Weights of a small GPT-style language model, trained from scratch on English Wikipedia.
Training: a variant of Adam for these matrices, 459M tokens.
MLP neurons of a small language model. Each row is named by its layer, matrix (up: input weights; down: output weights) and neuron, and shows model dimensions 16-207. Each number is 128 + 32 x the weight over its row's rms, rounded and kept within 0 to 255. Numbers have three digits each.
After each neuron's rows, "fires before" lists the tokens most often just after its 100 highest values on Wikipedia text that the model never trained on; "fires after" lists the tokens most often just before its 100 highest values on Wikipedia text that the model never trained on. A number after a token or word is its count.

L5.up986:173176146163155107123102139127119149124109138138158117139112141134135099148133102126142149077101118150178178139119148125099143118109159125138130143125127168110110100164095124150118119185136119164173094143089192093074109126151136114039109079170173116135138153137150116102099099153121148116166124162114122132144094124110103085075143118133111123118145162099133070062125144085046055119111114156140101160163132120188088167112163125198106177188149135135093159145122124180121046103127147152075115149170130109131145123177120128035099144180101218088087145068084108148112110152091133064
L5.down986:109151125127093126132180136146118142126131173149145155102111117126107122150121036123136156133086190152111137172095136092146171109126074194138115113145188126147137108046111148165090085132120189117069136141097157161198114100107173127160176145122198169167140112104096108076049156136135131178203115126144098080101136137147170112124169145208134110191122118086110063110067152154125180196085147178123096129119129136180161119055109095137149124140143105127097146121160120071183085183104122145171103121174111054106094107123125131154154109126072121104130112090097086102150125063114142188
fires before: " |" 54, "•" 4
fires after: "|" 67, "\n" 25, "-" 4

L5.up486:119144155097121110142106187099123097124096123135159087129159121116109161176148142141147104130115143126181083115189139121085101120137154145131135157144111147130077162136104090191087156086110132155074144145091147103126130110155086169129128131121185131146151139093149156093102096106148144125168105153071103183084154072119135121120163068143154155159116103115106134110098177035149159118133089082114074160171105180159120105086185103153108145123127159145100097161133139084117136125150200099135142103191134105079133138189162077138111119039146156147099129116108150164146122088095099141
L5.down486:115152148153122092150136107128146116124130154136189134081124140112130162164201109121145188133155123147180110178118157083093067059089098163126145142133102125083119088121124071154095058133153170176128081113165215154136154142126098106149127109111087093121085154209054129155130107177153110153178099119102150142122160127159108201188167138110135154104128123156110116136059110135168175098108129108138137115125141094125127143109168101168141172140148056091133110147141125100037115140138128130142083206078093194161153063082133097147174129138122121093148130101156145121115148133108149131
fires before: " |" 33, "," 29, "." 9, ":" 5, "–20" 4
fires after: " 19" 25, "|" 8, "-" 7, " October" 7, " July" 7

L4.up1032:193161188082121091057100101175113080087105097155096128136125153095149138118133114138058133117168156114140153096190089101159116078102083034126092142087116140143159151163122130148116138133126107130104131171102093112145095130167146128119130144190159097098177148141097138142104107095103138099156108119127089126087127206138147201142130106170106148081172162097119094118117141055141111093145119124115088113103125099143083123177163105161147149058130133147114113123159136168066098168160136125120092116234064200111115172228115153065123153101123158178089159093073119123147100146128080106
L4.down1032:171107147156150090171156190129140156125110174168111166138101056105138176169193098061102138067191117172128130149163143110121113050128099157124100118130106152117142175130121115172116083147153139104121097075095085089127132141194073107079095133171135072108077195155108178105172137163133150105104096156172116110101202125127163109135134128114151106135189143109065133109133134071139199114141157119171132138085082158098091119099161096167088159119181109145126085116113105140152071154128154127135129128173114106253120094162121103109123131136166109144164106148151093121146087113099176115
fires before: " |" 48, " " 17, "\n" 6, " 1" 4
fires after: " |" 51, " " 32, " 0" 5, " 1" 4

L7.up198:154101115162175156107060114116139128117055104115200098169136116157152092087153174123111095143106161186183136094174147118144140140082132131083139099114117089087127148136167109150134150161134137113148119167137107061079130118121145108036127130130135112162159138109177074095120126108118069146135130142089102135149223173096199123151128092109128207103158125082114092166112136185102116098152123115118144160101108126075101124121186144125078153043130127133162127134120086164074132112049142108121077143147082099137140173167091103156148140076198109175093068059128120077066075113130087127
L7.down198:108186155077129141092127163164129105114097074150152144141152099168091098166123100147153130142096093163156157135094153091202184099157128124108120112117113072191157143139072154160118141106146141121107147098124180108136100136163134122056102110121079135108118112163145116106167087160112132101159077093051147173080161157187114137169120082114183152141102179107130121088175150135096130124059118111157151137147113089196134140112070112168079135154106163092090147103101207118183112182121154088104084218093123106102076127099128118158193151135104147137072118058098142121148144184119226109
fires before: "|" 21, "\n" 18, " " 10, "%" 7, "s" 6, "A" 4
fires after: " " 44, " |" 44, ";" 9

L2.up1160:147166127157105140157119178059112097149142179126135107126117145130137119110185148118077144161154164129161102139148157104115106110116140136209091195075145150069147141125147139077141142133102108127133128134100106097165159173114159079099134131149130139167153133148178153132127121147146106193116087162117096091108189130079099128135124129184126065131184110115174143152083135127107100131119065145112143088196089087164122172123112125158103143139154156112106129102103141126086132095168127129198195114140157112108050138151114101131121137122172212126095136152187125139118117145140143131
L2.down1160:136134071149187150118146156137089152122106112131136054043111060094179189102110157109113157120165050128100136140100112098175100156104124147145134148190121114180120159168095132121129168158058120081124148131182159170167104120128104141106125088145132134123130186136164133129080143120122147081092096187181141143130176121150174118115118122188186114061124055132115096148093048094125137136056135084080159116107172103098099086149079115116182141120156163109168127103064154111142132129111107105150125122095121105105191126172129119114202113151114100111147156101101116143084166170113139137
fires before: "\n" 40, "-" 10, "==" 6, "A" 6
fires after: "\n" 40, "." 40

L4.up513:159100107129161105126132107140150199086100153118167109130039140160131115161102122081097104154130142148203082126141155092139094075096127106101092145092125148085103162102123082148156112134101101130111123132139140162088114109115101112120128079116127123148099173143149162114199132161097187128138077159168103140132193163164128162166110136153035125121148107165116098164104073100113095094144148093105111130094092184081059137112103141211174184163173144138183120084120126114122051105087131041129107105202135165134113106162166093135098102114118124113071152147125104127127148095195191110
L4.down513:118108078137157141095122146071093086141149129081192109138100122127129109137171195131097151083170123132197146077132185095130114120126182186134164156236131130115122116072097171105128123109097200089131118159069136138122110121087120123054099141102067139170119148114135175127133174090110091146134152086167131189120098131140207142128124124163111071155153122132067087144120162120139151176071117122151148160097158153154135127123080152122141104051131108124106107140161074120123160104103089108131108132062152103122176071072166115179194179182116140147078083059162122072093137148143182132
fires before: " |" 49, "\n" 12, " " 7, "|" 6
fires after: " |" 71, " " 15, "|---|---|" 8

L5.up1380:097164185166087129209109169155097104117134183116146138141075143096112170126192140154145093117143121132129115141185129202152121097093126168112140136127105152155126089073147143158126142112167116139091075112049188113131043095137113104125141156099166195175179188110117146149147104068157188154158124130082120128079153055144151093068090099153183118193140148146106156176090158106084188146129141141166064196148148173111100133110132120095101143141097097077129098085107117113112086070114151125130094101183162127140133105173132109155096085108101175161149149066114122173058088109166142128
L5.down1380:093150157191134146113188132160094128113169096086117180105110179061168131127124165126119129174101136132120127120078119154113152114099151099124138171119110205118172117124080108084059126158171099121167133087126141153123106151065119114139121146125174162124153190100122138109103160118090158156111113082143149147096110106148135102083105150170088167238110150138110140118101093163091111146104113146046081117157123125136130160126178107162152148102144079198156124098165099149120093147107099142205093104074136118132153141051128085145095150189153158168152091169100092147161121066074166129
fires before: "," 17, ")" 16, ")," 12, "s" 5, "–19" 4, "°" 4
fires after: " 19" 23, "–19" 13, "h" 5, " (19" 5, " (18" 5

L5.up758:120151127156092103123123165154093092129143186125190122124179136195126114130130128167102094109085132186167164174107175129100163170131096106127113096107131069133148113173124071132138128163067123161070123177146115081139106128146141189091191061126088116100172214132096117132177079153116147108153150147156096129082139195148123178108100111144071157066160120122144108089097081130073106120113156124094156144086144113145111156102130176096135165142170205170123095095101150152138132113128119147111094115130186155110165191147152135152121151132133170150172080089142105126110119147150108117
L5.down758:161189151147178149158089138165100100146095178110183111107103119109158103160233097132106138131127148116129137146133163119118115150135115160111144169139126153152114121075099097133099154112096109137104034117164110171143131088093078127138143112090115112142155133157106170106114135148204160135158063130094101159100098125126146127103094141127134180120158162084139127132140084153152147106135127082195085200088109143148144097038166129168136094105113109089067140067076135094103118113129116088114205098164108114148120108110156123101165124154152117152109138083078104142142156106117159141
fires before: " |" 43, "%" 12, "Note" 6, "±" 4
fires after: " |" 63, "s" 8

L4.up1401:166154119130095070129103079163113086148115115108167092170085118172188138092107104168123081100159086139204182117176123102197100164087081126144076160090106063083165168162146087134152144132135121119121127138133135150130173094155125122079122099166114113096108128138080169138211125145092143108135089168197121111088189155106196128170154130111106131078228108081164069150084121108060060097092132147126126147109070096115063088080143102113135152080139146123177087141131108170127127145119122094082120128144101129122134154173120153131104137084149096215110179131105112099125091114132152154
L4.down1401:111093185144065141142134144119140132058098103104114160189135089153127132148156174152144197110116111120136109149170064116084104138183148135123177138165100146158140130088123150076119122132125126162143142182163070127182161110202127145123124148163160065096085104125122109091081090158094069127101160072156174157142115100115115128120130144118123075120128166105152184156112135129177156147138090188199131101149136125136157091117117129067076056167157156127112112063093067216186113142120109185135075172110154149177098063139071103163184130118112134114083106102134140151131110124135125068
fires before: " |" 32, "\n" 22, " 0" 22, " 2" 4, "+" 4, " " 4
fires after: " |" 38, " 0" 30, " " 7, " 1" 5, " 2" 4, "0" 4

L4.up571:178144053145120123113087109128148111129113166130137132118076162140167188072157134147058119125142078153183168079125126099150077122105092119134127113086148107077154096152095068210114141104104116114128172135138124108091137102164164152054140108110150066140089151165048141130152093110083102107127111127171073119076181179134136169158097170135126111150180130103173091128085090052117125091060139104136145142090089106153113173121147162108116178121134148130179047112152143108116171156131165066099122131125149175106126121173103109083129203090143113163119166084135100107129063133108151122
L4.down571:121155116146105122097120128119098186127162096142161148143075097107114163141146134115103164081120109142179127160208117107058122094133103155154129151156142133109147168092158089079092141105139159110117159113115156095135137090178180161111102088173148100145089094099165124066086142122160078129091107161117094163133148165143146011134097141119151118155158126124114112113064107058157135123144081150138136111143125131176127137194147146097083100148075150141106106159141071131112106103155155143097065133115115100142097086163058084125161137156120074156105074114124128145200128123118193126
fires before: " |" 53, "\n" 7
fires after: " |" 65, " 10" 4

L4.up57:132138146131098091166141150102095114096102141101127103172081155164111123209150147133168056145110161116190169172067146138119135092104144139135080120090127083110090078125171133132117164169140089111097113148102117110062104078120098156089118086125182100131155170135102132110108089126160159079121128117125116200100102176113102114147134127150032192124080095203103124102062144079133152087181102090141139169121161114096171098131134179124126127168162087167106094085086175128101089087134151128118120126168133151163153153184172124119099126092107105121110121093091118139101109154163147149
L4.down57:115158172159141091117180116121103143105104101080115108136087083080093138125121144135113178113077122112146197126173113115168107045116157173090152122159071120089109123082188097160116058112114138122148141130117059112092093108087139101071139124064143094128144187161107134099127095162199158126101134108100093183113097137140210163055183173151098118157152075152093154185073125121135122149136139081181121149139103128132157172102093154112123134161156124130111126155130140121160086123100063097136078128161102189167175132147164185148115124091103139091093150093108107103140156165115132150
fires before: "\n" 40, "---|---|---|---|" 28, "-" 5, "ed" 4
fires after: "|---|---|" 22, "\n" 18, "|" 13, "-" 9, "---|---|---|---|" 7, "%" 4

L5.up525:168156128112117152167108140155113110126122097110104093115102137046141076177121145136099157162160178095084159165176145133110113149139138140140135132109103155050102125192164109142096106074155095168188181169171220160121139136177122111084080064157146121119132134126123145096160115111181156145139060163063103182095131128056090081120165110144163070118134133131164103097094190079125113131069111087120106106145144133160103108152149108158117124105148099151144104150135127089099044105194174097107168126135100169120192117134140080098128153082107177073108184105146146111134128091100084143
L5.down525:147123134165169144170115159137083138145090144122119108087087053122136121110139101187191109170128102121110075138118140138138127139105117190146174126136170123158103142093110127182129131107101096192111125159173128115081133044131098107071118141053100131109126088203134137097101129135107070127198168130159089144136156165153134107170136136194153167098075091129122081122073045155170127144106160167151130188123124112128089125153185152155072129104125128172066142107098132104183119081116112068133134094116151093125164029080109124145154028157146084148164099121130082118097167131120081124
fires before: " |" 42, " met" 5, "re" 5
fires after: "|" 32, " 1" 13, "-" 6

L4.up1360:169152105111128106080098119170107137084150137151149087134142129122193096103122096144136137168146111120134062131141148127128120178184129111159113158080130089094074145144086118142099155103124086104094102099085121094095132116172121088112156128177142129093112178151125128106140106119123166082136103133123085103117137160105174147132171137185093152085144181110171055107101164075111108083092127092115087138095122092122083104157154071187061154085102153100136159136166140133150122138157160101090167136143150147113128120137096071102139118190115054171107188152169186117145076139151134104
L4.down1360:181111143171187157143158177124131155126097137137120142134060091108095108140101164158189106173148140122144125040091145103089110109126115145133174120185107142135123144141126122137094080119196179062121128150132106117145129114138117126076119149147128173106169168104069210125168135110149113184078131093107131149123121110143127085092183170112173105122176168148135114148150136085113086118159150167149100201166145152093145194151165073100144140123166113203065126060106173161099097078148119124098080163170098155153131095126113183076077131132147062110110111202111139143084137167081114069
fires before: " |" 39, ";" 13, "\n" 5, " " 5
fires after: " |" 31, ";" 13, " X" 7, " Y" 6, " m" 4, " " 4

L4.up136:198113149132119105138074141145174151084118142114096119201109135174130137133165188119119097157155158143229182120126146083122135130100138114139124145147115125051129144131141086128071133123162124162120109137117110055124161100147112142118093070120103135163075167116161142141139112141119162142180136154107048165142112158111149147129154170155089100144153134137124105133115130068148080107132128049143083155136101103084107213062113136159127118169152069187176061101101189132090090101091181124135113114148142163142137171138167091109094148123160138128130112129155090122134073133146132126
L4.down136:154101079139185149150135133061133161142169185110119136095113140088138171117113155156121129188140109194139161074174158079170091120156119146098113140162120143112116113051156155150100110084072212097033122173124091188097084147118126141107099164096108140144177149137083153149163127142102100125137148103169180182113116144155109132084137128129158091170127118179081120143152101112090117126114068094115156209119153136099139144190128121101112064097108110122124108067058097180152139096111143158116131130098169141103171119102218085192109157119127148157131101110129110042121118156169142162
fires before: "\n" 43, "---|---|---|---|" 17, " " 12, "-" 4
fires after: "|---|---|" 20, "\n" 16, " " 13, "---|---|---|---|" 9, "|" 8, "s" 4

L4.up1054:147120192107132149065094162116137141080110143144107049192070149096135155179139149144130215149133128113153096054147133128151130134162125144171085164118129162049153105144132095148106105152175172160155073174111057070106174156127099075162172092152158152130126126137126173103133118144132121097170073173075157144072147109090092099192118141182100064127098126175149127135119165028147119169128095067168137129141134162121101176064144112182085121090162184142101082104105097143115131115098120111118121102116148176156108171197103089129084142086104104131108126148103140156109128087186104148
L4.down1054:143123073116133138142129199115132153057135161079107100097156154133145142165109111098150153141139112124088110129156121091081054130139165143109099089111171116169147165133094203149127080125070156139141079130150174155165119130108170158142133115099113126127129079126093140165175133060159110183148129096080164158042100116135127205162062110154130163161123131102119150152145100099097049110113130133114156173118239124080170176113123164133118117123170118140107129114115131122094179135098168142137166154108110135145183161149151172161115070073098124086118181052134140141144129111182128166
fires before: "\n" 59, "E" 4, "C" 4
fires after: "\n" 41, " life" 6, "History" 6, "s" 5

L7.up1472:136097108155123157133127097087119147102140139167088096174112114146143206163080144134148133140082164168194141107133146112062153116112155094119096170106148148130101122137132105043098121176157151102114147136097153131160100023149148121191090090152095171110151173117121112104142086171187148173153067139092162115161115154132121120131144149134095117134132097166100116159122136101096161131134110090134130072095119089140092190103136088178053109090158110103147084208135101090069123083114151086122110100125157143113194093151107068068071169083240159118130142186122068120128154139117084172
L7.down1472:159122128136124159135073095047138102112104153087169087163118171116152200153128203121130127145105133162239111120141162131021140144127169024135110185138104168082159128105120133032117102125182112117115130158117125116154114042113122127170103109134124126138161169123120114119152149142163134189130077126136123120209146148106129098108170151101094171154135113138126123147122122118100119132130074137134151124071148148107100142106136114146100135100114148130139083143159068117051095110091149081119092100103165133130231151106149056107094158085245144176123100138173104149106117085130146168
fires before: "==" 17, "In" 13, "The" 11, "===" 9, "H" 6
fires after: "\n" 100

L2.up1257:104186097101092115063139115073087118124134132114105120159099111144163121150129128137135065223141093098102171097058188081095109119123181110175112118069140105096107133180097136149126166163146141169111150125109149077065114070138167157099087089145196134123107162156086118112151131135144158113132118077171104141128169132084114168150104122110093147088140113138162120136129157111146104130179109100137193180152083078098152101094166111106091139183130124135111159094117120100108191088184198117107065104141163139155158131191082129109111142096126099161115116155131172133105135130125145094
L2.down1257:129149149092086110105162098081105123117123178108168150139092118089141125178141130109183129211137106152129175079161169146108141135140124162138143169055130086105167170079101085148134134169128156164094170108070133162128141048132186099080077146148183139114179099149096072132148137138180183170071074116154137130120044103117130159098092134104194100117156122139144201183186173122148173140164158098176080151154085129108159129112108063100088160148135086129133140095159144110088160144069140096086147123132061122094128161150120078126144137180167087135164082121117088143130164071079144103
fires before: " |" 53, "s" 6
fires after: " |" 48, "|" 7, "+" 7, " third" 6

L4.up66:132128123100126125134103133118127062075113115157123099196080108136089167186133156106144137071107145117138111127135153125153125110119091065116078155113116035110130174144144076135139081188100114122129094173127089058115122138141120147152078113134110090087145195122156166141196096114105157129130079164131143131134110189106084131091113110094054129076121021090103104137166149098157083102156124101121113180109089089100096127098086104160165144094181124188141156158173108148134140139126117118114164135096073183124119165160100100130088126112187129088100177090109157115139131123168144127
L4.down66:198156115182173122159162153122116131127149116148127118128077112088128138149112127108118127168170088120158107127116087090134069106156089177087105125183121125083101172096220154163083063107120146110148157132068135159099156134114099163075104084143145125156126112131154156078093109144219119146108096135174098135207129105163174144125128155077147092129184149109167104138083112099092154174119131138169167122141142153137134066144135122131151093128090102108175109135147102147147092129086096112112152116093161097157115141111110121145150115067125146105093106143164140162101140139137164167
fires before: "\n" 29, " " 29, " |" 21, "|" 8, "|---|---|" 4
fires after: " " 52, " |" 43

L4.up183:137160122087116130147119183137108095144139115145227112145112176154181145141139142182101143138127110157164176075099103132136099177097133065172082162095078094124161136120075066100142159151116141134086097153137081080113128101131126127115139112172168113160138124138115147175162078122110131116104087190111112145084153147101120146105118055151065169100128138072190078106079105075105100105104095116074150115112163119157119119103177112091120172067114131171146091128120127146090140097134161096106107095154134147090137157202090088114115103087150131145066168127106103102117131165120100148
L4.down183:169129136174087159142097064114118153128135162094064149093164076110186127184144172085131145153171109142116176126086143095117125119089174085122148147200100137133058097078151148156115139171128085108163096127063142141081110090080118163131108114127149111163133130165080105132158135108172120128194144141129130122121131124092141119085060143156078138127158106109149097126119162126129177129113090106190142113133130135128176135094130138081106166201091133069109093135176095151094147125119118124108167036104139187097133121151094187114143072129116175129110097134080116166096131140134134180
fires before: " |" 33, "\n" 15, " 0" 13, " " 12
fires after: " |" 37, " " 25, " 0" 14, " 2" 5

L4.up1345:188152157135171154147110143149090129116095125098131123159092145096161157128121159093094108138110099174167103080141134130176078092133100127123102131086138151093167132157088121125124144132145133098110150104090146149107159099098138147117142094144105123126136121165181163153176093135112199098131016191088173173118157189113115080108105117131093088101185106150131136163146122100096109098113141140089122119140126129115034113156071136177130146031173057128167102099146143154113117137134120103106116092120080158249136134185161096126108122118160126046116149093117134127127161096167111131
L4.down1345:174072128191177104110114093095121068101089162099135103089083048120102115170140164068134150114128184186111119156157119103151110133091116114121132144162182153129146091078163161129143105107090122086144098158116145142127157094100124079092157133165087136099078186110080130129166142114111128152093131131187156173127097132149147121149165133113106140121147085120131162174119177154143126126164163055084160116070226130044147076068134140140155127107101091157143137098129096155119161130088099102138084131088105101158151161100214182154201087130130131142122076160141119115079105137142138158
fires before: "-" 50, "|" 25, "\n" 10
fires after: " |" 28, ")" 18, "," 7, "}" 5

L4.up948:114143111181116150163098101092129179137143110124129145153103139137085100129114129073101166131190149135099149142240126151143060146090142154141096144120075132081063105178126168141096110156089113108118143154113169077088135064178119113132124121166145128146165081140135127084123098143175136106103074105188161144128109147129111121200139171124170125115129123153148124103074136060111155158070100187133120117148104161115131104132122094112120119005144128142126141147184154178089151154190121187076090127084139144107125158121112162052136072155166070171158137131074133216138154091107060123
L4.down948:144097133085145126125179138197097082111092121130130126103128108103164140179118097187109122167010099135173132128026090130137170107194149169111146128118127163151145163101192114111115152102190125176142185089156105184154143197079125172180112109119141096099067171088109158169136086092101140158146181144122095125119113104103128174079078130080107127106110153130081130194154123104161133107173130107139124148148120103140143138108142130133069166189123142114172113127099095101146101089055069099194138152151118149154117127145113100165135138129106152094135130128197115058119099151136177109
fires before: " |" 32, " 0" 12, "–1" 8, "–0" 5, " Go" 5
fires after: " |" 21, " 0" 17, " " 11, "s" 10, "0" 10, " 1" 8

L5.up1320:114166073101118101137123150151147097086132093106142087139087132151149130054152123123101109129130144140190150130111134108158113109106100156133110142140143118098123156150137094117134141136148116099164082084169078114162136121151138124080137066152099097155062149137173115118132142111059148107124100141184091107086208160160187132191084125189098107070188123062085131107131125097146131084080176178121095110092098135092097133093119109144136188064159154166167069179138044134157119160096181088115108111169062158106119117190073146153148120121151059160092065166121142093089133102155159151
L5.down1320:098145116105086108072134156116129108091098095101139125148150077128108151129151115121131182164127140119111115107122140080098095095145114144145185144143123111178097121115134156071111143156134194115155137173086136106122125112189081145122080081137106136155064093131135119096029140132164110112153157098123132206098072072191058118098116122145159082161131167077202098142139144116192109141134143156176149099121150118129113091123106121093066115151159145118088142189104108203189150133139111150118109133143085122149149100158063141160173123101085127121070128190135172125152165139125123102
fires before: "\n" 28, " |" 22, " " 15, " 5" 4
fires after: " " 34, " |" 26, " 0" 5, "." 4

L4.up1343:084113109130185101126120120103117133144085223141136080118174116176108056142126129104133141169153115184078124104158209101135099119067152143167100131128110140084089099107123131157123134149119126135109149109096162139079149142147109141112081122121181153115175116153097120109167076152172104120124094130183103157118167117104067095109170117135145096091080083164147099112100165059142117147131133105120146132158112175149120138144186111108119141165158140162166121071134127064166122094161190146101100111081114157124126121136124157151095161077170079121109153141184116138168124113062117129
L4.down1343:101115168147144109188121147088097135126122142074147155040155131099098195120094152142141127170064158146135139108077097134094145078104161166139115142140106128110097142097174128090122161104108102119124172118090114125114169109086152133151107154155127139137148107162093116118126161119199128108161123118099145167118136128129142161139128113071128105161127119150127175154074103112146172107121105129166109096153146157090121162164161139091112165134103123127125148151162154113094144146119061122096129160131132166083153145119163146100164125151128159050119118086110177153123089088072149129
fires before: " |" 29, "–1" 15, "–3" 14, "–0" 10, "–" 4
fires after: " |" 60, " Team" 7

L4.up747:152159200118142141111075146123100157079142114150101081175098161117178130081125192131130150141156145090138162082158094098138068106175091162170102181136075154056116137124170088133119110102200152165172146158073058061145107093133071142150142088125120086166084138098130135115126124154105139126145086171081107155072154131116177178138134153162117159067125133160138115153076100099154097139139087135169159157142115074153077088079137093149120159042107132133144190147114059138112093125121139140132072096174134125134140169154081042115109047128157147126116120119124110139125104101132060147
L4.down747:073149153071130130181147208080076101149176172161122130161145154162136159115105132174124127137082130118172220055197107074085099153138138129161128125157105131072111157170155122164087125112158221075105118144142098117116119135146124154142037150070097152106158119141131114156171082140118130182160163092086152186050119122208129221095119108148142128121109166179072121142129102132100124110129118151118124107106177150099154161141108086128109112120103140127095101094104127115094113083141135177125159203149206127127152094118172075162162085131158116118133197114159114130130096122160084151
fires before: "\n" 39, "S" 5, "C" 4, "L" 4
fires after: "\n" 60, " " 12, "History" 5

L5.up1375:181113132125108096070085142191091115109143094192107146112112152145132127142158112110039115088143151124181210114098125095119149119100153135097090136079099129076135202147114112207129140135161090089103138132159060111140166144132129127114077094169116122101130159139121156147171116095080116156127120134127106093078116184108086164147113140173117088057127117102134100066093130100087137088132161151072125159105113085135050136109158068167148180111148098136148104158167152151118089143178160116128108139163108201093112158186115094125104192127119100139134105151133129131164131131138124180
L5.down1375:146134105129082112111136174148150123105090143174123194128094124090092146145142145148126162123132124140170082114155138112129150039134099205190093109084096105139170151140153099151137089130084139126161134083144159128140080101186077136113176151126131115101096107138135139117162105073134152146106148119171097126158183169158110122152171151192159089139203140113125107066105148132203154152176128157096146137097095069166129084139143112104099083169122112131145140116123064126153088110108141097147152170131107137118087083094165120124192172095131132139127112151157137088116117136108151126
fires before: " " 32, "\n" 22, " |" 9, " 0" 7
fires after: " " 53, " |" 12, " 1" 9, " 13" 4

L2.up1434:099148120092124156130123089124097167122127121102112119148123149111121116125107149118135022171188123133078060129180145123134077140083146113216128155091076109085075142125161114180139138090106121125134131177114159100067122011169159087097091121093137139116100120143123110157171108181133131067091146128165138175146146160100099095136127141146161173141158106198148107080052156123140115116094137133136153197183115148138147082158124083064126142128156105167143111123141186116151179085131176167141159082062071097115114162178103155119096099141168079134113101139101128146162157097082118159
L2.down1434:098087157146137115107156197157162099184133169097152169123131118165122118131154123137139146104084129132187154121119128205110158182180115133118165116161161154075136129122105133065162126109151150173102127110204122101165162248112153157105120085124088135133152170093158133125106074155081130077163151143125138102135135075112149168169097102133122127148062171082061153142188116113105155126135094105169107102127138091132146091093158151128140105109106162126153134118122113149149104151097096107158133154102132198123121174159145135102112151135104203101092135123137096116152139165157168123
fires before: "–1" 20, "–0" 18, " |" 17, "–2" 5
fires after: " |" 53, "|" 6, "\n" 4

L5.up333:155175123102097111079126084104097134119140150087176122161120133070145054091123078117167107138135111107115176170146159139122097140072200138129116127091096133127149044179112139169114104084124117121090147131140153145114147079128122121117148060170153130137163157103144081075109162088174123116114162102145098135141143075096200133158146140147108071155192119189072083097124149109109135143156132129143127153195114148106064129117158131138112135142123126140143114152129108139093056119104193146167162125054146167091093110214127091077135161157122048127077100144141161126090120114191103128
L5.down333:146100144135120117175085141115132156125141116120064129108142158112147131105148169133103096104141093127143143142152150146116127075166107085137126099151138095152127147112191153105150145093152164118153179085118072183161133133101159118148134105129113106119075170119081169130109074078088099179145121142168167129166152109156137160074136182113052063104151104107136178131172183130149105137141113179160189126146148139168085160140134200076135070155061121157117097132121090147108147158151101144158114105132115131097091147086152131127123173146121133148115090136144113158122117104100125098
fires before: " |" 41, "–0" 11, " " 5, "." 4
fires after: " |" 70, ";" 6, " m" 4

L5.up580:114150157141107090156125159192126077147177156169101107144208148125113076160106125082149169131160071140151163114107110139143076087127160125145111088146143116190088084144140117113118135086129103154169130108143124124143095157104098128156114091106185183112168088119127148103076082151122137139153130153076127161149145066117025120151174088162114082123089164112143066092092152118147184141104091070144143081105143105144127178106100167072112135174125169111102130168149168108096120123194169114145101140191084146175122129152105114090059192102108182076083156070125115177129106168146132105
L5.down580:084119135152120159120081188089105057147081132153085165112084097091165083160176107098140129170104168094078067134089176065099124140105146112135110137139143146141161084136068097188114162109138163128131131142155081119173172118115143113080093127117117108161092135154168148136139080157140142122159052156169122131095099164154162097189123129125194145129164129083091190075154101095156100098087110144185142128089134124133091123087127138101148076092220168122061162118072105163136156144119115084110134141116065128119118115099090116139175128150190109159113081104148158104143142119086208156
fires before: " |" 42, "v" 12, "." 7, "k" 5
fires after: "|" 53, " " 6

L5.up211:165143126162113123101134134113118169108110175156169139155070111129122078143124122163107066175120108135063102132123195127138124082105182187179108107069118111125094086115170113178102201155137138136105184161163178152139180058062138143138078106112163126102085126130131163176203133070125138090117138118191143176103162152078107171101137110124115132103153111129119121164075170115078174085121137145129188181109123056124152181134172098126151107160141119127105114115147122071189126120132136102110087116153106113110122143186109131136103146138146091166116110118158128086177075118082211110
L5.down211:127093157112142118154101114127119124126108118139145123153115150127136102153105137140104216101097138107200147133119078143169121161105070081107135139209122123141182142139115153085140105145154106145125112126120090097146075219122150148146153177147109115175190087090150084074068091171118143108134109154085061107127102136168159125155093119181146118144103154106118091100177101142153170141139133088097079075097187161112048119097084182159127180068139145119141080105133151154132138126115082109125122139113168109114149169100142135103184135135092173130089154101119136180090190153109074133
fires before: " |" 49, "–1" 8
fires after: " |" 65, " third" 5